python train.py --num_hidden_layers=8 --hidden_size=576 --num_attention_heads=9 --num_key_value_heads=3 --head_dim=64 --intermediate_size=2304 --vocab_size=8192 --hidden_act="relu" --norm="layernorm" --norm_place="pre" --norm_eps=1e-05 --positions="learned" --qk_norm=true --attn_scale=0.125 --bias="all" --tie_word_embeddings=true --parallel_block=false --extras=["capped logits"] --init="uniform" --init_std_qkv=0.0195 --init_std_o=0.0242 --init_std_up=0.0279 --init_std_down=0.0279 --optimizer="muon_hyperball" --learning_rate=0.00878 --lr_mult_qkv=0.5 --beta1=0.95 --lr_head=0.00694 --warmup_steps=0 --schedule="wsd" --decay_fraction=1.0 --decay_shape="sqrt" --final_lr_fraction=0.1 --batch_tokens=[32768, 65536, 131072, 262144] --max_seq_len=2048 --doc_mask=false --train_tokens=807100000 --max_steps=7483 --dataset="wikipedia_en"
MLP neurons of a small language model. Each row is named by its layer, matrix (up: input weights; down: output weights) and neuron, and shows model dimensions 448-543. Each number is 200 + 40 x the weight over its row's rms, rounded and kept within 0 to 999.
After each neuron's rows, "fires on" lists the tokens most often at its 100 highest values on Wikipedia text that the model never trained on.

L4.up1119,170,180,175,243,212,232,241,126,144,230,147,217,279,162,87,237,176,263,248,242,133,188,228,210,247,277,214,179,211,147,211,249,242,156,282,150,152,216,224,244,190,272,154,144,197,107,236,191,215,185,163,210,244,142,223,116,213,179,204,224,196,252,187,247,233,189,185,165,207,189,238,262,157,149,245,233,222,253,218,171,201,150,283,149,210,194,218,217,199,254,209,272,231,196,228,150
L4.down1119,204,195,197,235,179,258,232,151,203,275,145,177,240,199,246,154,243,139,195,160,243,227,197,221,235,132,162,215,248,184,267,189,150,257,182,145,183,191,182,104,194,169,200,183,227,154,195,224,228,208,204,226,252,165,182,205,175,267,251,199,190,242,177,194,167,236,185,142,199,227,100,199,271,273,204,269,165,170,131,230,193,248,244,225,217,218,224,190,172,122,230,204,231,222,237,145
fires on: "va", "a", "t", "ga", "an", "be"

L4.up1666,204,168,160,200,134,211,157,186,206,168,197,221,247,242,140,203,164,225,123,197,249,166,239,185,207,155,175,222,242,286,251,261,123,243,248,150,217,215,177,200,175,200,194,194,194,111,233,153,203,235,188,216,235,247,201,155,177,159,137,197,171,173,182,220,207,256,181,240,274,225,250,292,206,232,190,290,198,232,273,202,188,235,262,215,234,212,252,291,160,200,193,125,157,141,124,215
L4.down1666,181,135,227,197,252,209,158,193,174,208,256,151,136,216,138,145,269,133,193,191,227,178,197,198,146,281,245,235,238,127,148,205,226,137,209,206,232,218,217,216,207,226,292,219,187,252,166,151,154,232,176,234,130,194,202,192,164,197,263,223,210,233,236,239,144,201,199,292,198,209,184,221,246,166,184,108,208,167,202,235,295,159,174,250,128,100,213,179,191,234,232,180,245,229,203,143
fires on: "-", " /", "j", "ma", " to", "=="

L4.up1489,245,155,183,213,188,270,242,208,216,217,247,208,252,176,213,179,220,208,174,233,125,231,177,270,191,254,169,176,169,314,153,221,204,279,283,217,180,268,251,208,192,262,98,177,167,165,271,228,172,226,191,134,137,205,227,151,301,201,228,198,157,160,225,193,208,260,160,252,141,152,242,187,245,194,183,196,218,141,180,207,194,217,171,198,161,203,200,153,203,185,176,188,175,148,138,174
L4.down1489,217,211,238,301,242,201,155,193,257,272,179,206,198,147,200,123,171,131,97,204,200,174,143,201,148,202,173,254,190,190,191,128,231,268,228,216,245,246,232,161,239,210,215,216,214,256,168,173,213,212,140,195,276,196,190,274,213,118,196,173,167,216,171,199,240,297,167,148,116,151,136,125,193,248,138,125,235,126,168,253,198,183,208,162,154,206,225,244,180,152,127,238,231,158,210,240
fires on: " ", "\n"

L4.up1032,178,213,179,167,187,214,207,197,188,233,207,201,262,216,200,158,235,206,136,175,219,135,155,117,207,197,183,144,197,251,237,133,196,197,194,229,153,110,275,188,246,181,148,181,268,179,211,245,236,140,220,250,110,201,138,194,170,270,219,221,182,171,240,187,183,179,239,222,203,168,194,211,160,166,237,183,177,195,231,190,206,218,247,276,157,179,241,205,242,193,161,243,124,188,180,209
L4.down1032,193,209,113,192,176,251,217,148,190,129,144,257,113,220,247,278,199,195,178,151,268,275,210,264,198,275,185,203,153,214,247,219,164,213,244,206,238,142,186,178,199,187,231,291,167,191,303,221,192,225,208,163,191,227,214,157,197,144,171,202,216,210,200,133,188,244,153,121,173,202,227,152,232,210,240,192,239,218,172,181,190,211,167,158,160,241,119,152,240,190,179,185,281,254,207,240
fires on: " in", " (", " as", " and", " until", "al"

L4.up673,227,151,202,112,183,196,182,271,210,163,222,228,206,165,130,177,179,140,184,214,228,201,236,192,202,233,197,176,184,253,198,175,146,143,200,202,179,196,180,214,227,198,173,209,115,177,153,160,248,155,178,263,254,138,204,223,229,182,88,212,184,198,203,203,178,208,219,158,170,234,239,152,199,238,185,141,280,161,124,193,202,260,163,279,155,230,157,275,190,183,224,218,200,320,214,140
L4.down673,228,248,213,210,175,201,149,221,178,227,200,149,165,215,168,217,194,190,196,218,231,237,220,177,203,202,152,212,226,183,229,144,194,166,242,181,232,216,148,167,202,205,219,190,249,197,250,243,216,207,186,171,179,217,237,235,173,184,183,236,220,267,219,214,141,219,241,144,210,215,214,261,204,189,229,208,236,204,204,171,151,216,188,216,224,198,249,251,161,214,225,210,160,257,250,242
fires on: " in", ",", " of", "|", ":"

L4.up1699,257,217,164,195,166,216,201,201,204,200,214,186,257,211,167,227,159,199,296,158,238,268,281,202,156,179,182,246,153,186,188,216,230,184,204,179,237,231,176,188,208,270,170,191,182,182,187,165,126,116,224,203,170,190,112,278,185,153,174,218,50,170,168,165,155,182,205,173,211,240,216,189,238,148,146,189,170,167,204,234,187,231,210,228,141,159,120,171,200,187,247,219,226,236,183,201
L4.down1699,169,238,192,210,211,247,135,290,178,256,154,218,145,210,246,314,229,165,132,196,189,182,252,203,258,166,221,223,182,236,223,169,181,135,203,177,213,207,264,216,203,202,209,251,273,204,183,228,234,213,156,206,208,239,130,178,177,174,248,256,220,251,202,188,184,181,154,188,135,150,216,142,205,263,217,213,242,211,203,188,185,169,237,165,150,203,172,156,269,138,163,176,173,205,121,235
fires on: ",", " of", " by", " from", " a", "'"

L4.up1587,169,195,165,201,206,205,223,250,215,193,184,237,203,211,181,245,196,143,182,178,223,173,206,240,198,184,165,148,241,225,253,173,260,208,221,252,238,175,182,198,155,160,125,207,185,217,209,235,164,275,160,184,148,172,166,247,116,186,136,232,204,170,234,111,201,190,232,144,209,151,174,172,244,220,172,217,232,217,150,227,253,198,165,261,227,214,220,175,236,178,207,175,200,225,178,211
L4.down1587,151,239,208,215,120,163,155,154,203,222,140,244,219,167,219,280,257,233,203,195,193,158,153,234,129,224,201,190,151,171,218,227,218,155,248,105,167,204,241,227,199,220,257,195,230,160,184,219,237,155,212,204,146,238,215,136,251,192,189,148,182,278,175,278,246,172,192,300,221,236,202,189,176,134,281,164,260,187,207,181,205,189,204,171,200,189,218,237,214,212,181,171,182,194,195,219
fires on: " ", "-", " only", " never", " have", " be"

L4.up1981,148,192,203,224,181,188,193,257,119,174,167,150,188,208,165,179,249,181,237,169,237,178,101,212,171,211,177,236,143,128,294,200,182,203,228,136,181,189,221,169,171,167,138,162,195,134,218,179,203,225,194,202,233,202,231,115,176,212,192,202,218,175,245,144,265,211,138,156,213,193,248,229,209,215,200,126,243,195,229,216,181,251,199,233,195,188,254,139,205,288,247,261,225,225,202,197
L4.down1981,131,235,201,225,209,212,208,179,154,132,151,177,125,234,239,216,208,278,203,168,204,163,194,164,235,220,186,208,202,142,227,207,257,126,180,223,138,265,188,142,179,224,158,204,164,206,223,227,175,175,217,188,187,199,231,245,183,271,195,268,177,196,226,206,245,255,163,174,208,203,184,179,155,167,193,188,174,236,231,171,256,178,245,222,243,188,223,172,265,187,182,124,224,252,163,222
fires on: "\n"

L4.up1314,277,183,223,192,154,182,283,224,181,242,228,176,234,243,194,137,217,132,216,233,239,199,168,279,243,228,142,255,223,188,185,240,191,241,106,170,174,270,192,233,189,185,277,205,186,141,142,168,176,178,201,201,208,197,195,211,163,209,301,124,147,200,109,173,167,292,167,166,174,151,274,169,199,187,207,190,244,225,203,191,216,196,162,226,184,158,166,197,238,223,172,222,218,180,183,204
L4.down1314,180,181,149,235,243,213,162,189,179,298,156,213,149,173,274,220,227,163,196,193,287,255,167,225,205,158,163,259,186,245,186,193,237,283,224,197,199,205,161,189,240,216,223,162,213,228,224,159,204,195,209,207,218,129,190,216,156,227,165,156,229,183,156,227,220,272,195,197,99,236,199,150,176,226,265,223,168,226,144,200,217,146,169,145,267,185,235,218,217,224,206,233,215,200,240,193
fires on: " the", " of", " his", " its", "ing", " "

L4.up1652,186,250,160,229,200,192,211,232,134,137,216,162,231,161,155,150,183,174,241,184,206,217,161,203,303,228,173,217,184,177,148,206,194,203,184,195,174,239,276,169,196,191,170,123,133,225,257,253,191,267,211,154,205,169,207,194,139,190,189,181,196,239,230,143,160,161,225,164,299,137,184,191,188,200,157,151,204,226,133,212,178,223,263,189,126,199,212,265,262,178,252,219,199,78,223,183
L4.down1652,219,190,220,263,122,182,209,226,225,170,211,191,195,158,237,219,111,288,236,209,221,217,158,218,193,255,126,96,197,184,214,202,214,220,272,268,172,201,233,184,184,248,214,192,215,189,226,185,247,225,195,188,206,183,214,215,199,183,250,249,179,259,281,234,231,207,255,204,235,170,193,173,187,228,198,233,108,152,272,160,267,286,171,216,140,179,130,179,227,149,189,193,175,197,168,294
fires on: "\n", "ically"

L4.up600,176,217,157,242,172,263,206,188,229,209,190,250,103,168,110,188,239,187,198,166,240,241,206,258,146,176,183,147,206,266,111,207,242,229,172,154,179,164,201,212,162,219,172,269,258,239,202,204,172,262,117,161,231,187,238,215,162,172,179,197,203,237,267,240,152,252,180,237,258,233,150,197,189,206,147,198,254,229,240,208,119,171,178,172,190,204,266,178,259,197,255,178,221,286,243,238
L4.down600,220,259,187,236,177,238,221,147,258,117,155,214,139,200,131,164,165,182,120,196,172,241,161,310,260,245,201,278,168,205,213,208,268,229,225,161,182,195,174,174,258,157,207,161,172,203,223,262,237,249,218,229,183,245,204,202,209,180,251,170,199,175,225,263,322,174,215,249,183,188,129,179,202,150,224,176,127,222,207,160,182,252,228,197,288,222,211,186,160,186,97,154,290,217,222,272
fires on: " ", "-", "AF", "k"

L4.up330,193,200,119,266,227,142,165,208,212,208,182,193,126,116,213,240,124,190,196,169,230,213,241,208,193,200,238,120,249,260,224,180,230,184,230,203,234,201,183,151,216,169,237,138,186,87,189,175,177,156,232,172,183,228,157,217,191,247,188,197,314,153,227,240,206,202,294,174,266,254,221,271,226,250,197,178,209,256,269,235,133,163,231,192,301,198,225,238,181,202,254,214,155,221,164,133
L4.down330,173,201,156,222,217,216,141,218,218,253,279,159,209,224,208,152,172,168,192,205,220,194,226,251,196,204,209,197,200,231,214,152,298,188,270,158,170,179,276,214,230,318,246,150,243,288,171,208,188,221,186,210,172,248,183,250,210,182,203,188,196,198,239,110,215,193,172,221,178,222,208,123,147,214,240,184,208,186,104,206,137,214,151,123,181,197,114,199,224,185,239,167,249,184,208,228
fires on: "===", "==", "lo", " ===", " were", " to"

L4.up889,195,167,250,206,197,239,201,228,148,170,187,127,176,185,199,188,160,243,143,202,248,209,198,250,176,218,168,185,114,146,256,228,228,148,233,150,261,219,148,247,192,236,160,188,181,235,176,178,160,198,243,164,156,179,133,212,188,215,263,280,271,188,171,173,181,175,132,173,232,188,199,179,209,207,177,223,143,191,221,142,207,161,193,210,182,235,284,149,207,245,226,207,181,214,146,208
L4.down889,225,200,216,136,193,179,202,159,183,208,150,225,265,184,195,173,165,213,183,266,163,212,222,244,237,266,238,206,197,123,126,151,240,182,187,180,199,266,182,190,162,226,177,210,278,185,230,262,193,172,223,197,251,233,196,270,139,232,152,203,278,175,96,238,176,201,160,121,180,243,167,231,190,207,232,268,180,168,201,181,206,224,198,228,181,241,144,217,207,257,192,219,184,143,144,181
fires on: "\n", " the", " ", "0", " The"

L4.up1833,149,204,218,161,163,188,160,189,234,165,175,242,227,206,160,192,248,225,257,173,254,232,259,220,215,187,148,180,125,244,205,208,221,189,212,178,182,222,250,142,221,144,156,196,175,214,267,210,221,226,196,205,138,159,125,116,195,197,195,245,266,226,172,161,210,212,192,211,172,136,242,189,219,231,111,285,166,229,217,290,129,155,140,228,201,193,240,252,217,229,248,207,129,208,251,151
L4.down1833,142,168,228,123,226,163,203,287,158,186,266,129,152,232,190,212,248,252,208,152,155,240,186,199,212,240,213,146,145,140,218,195,124,174,188,213,152,169,190,163,232,146,211,253,158,241,191,204,194,256,230,215,166,219,107,199,231,248,235,152,194,187,196,139,242,204,189,190,158,270,244,208,209,158,166,232,162,257,241,233,230,136,191,157,219,171,215,167,196,241,219,161,165,172,144,287
fires on: " |", " (", "\",", ",", "\n"

L4.up1685,156,212,245,166,164,151,213,248,206,220,203,257,199,196,232,206,226,190,250,251,260,212,179,221,124,224,155,167,196,240,114,244,140,155,218,189,199,248,123,219,167,192,239,227,159,175,238,143,192,183,260,160,245,299,149,258,242,242,216,219,208,109,207,220,90,270,228,228,168,250,179,116,227,129,244,147,204,169,155,209,189,222,246,237,108,178,233,159,239,183,239,217,175,218,166,163
L4.down1685,137,193,243,233,229,216,180,164,156,230,182,232,199,194,284,173,125,179,228,241,150,127,210,199,212,225,201,158,170,285,262,225,191,181,281,222,227,199,158,130,186,195,145,182,233,189,151,216,181,161,189,167,175,190,195,179,134,141,177,206,200,173,204,216,202,235,263,113,172,144,232,169,135,241,248,260,226,248,173,219,156,193,178,242,218,253,202,180,244,146,204,229,184,238,113,197
fires on: " the", " in", " of", ",", " club"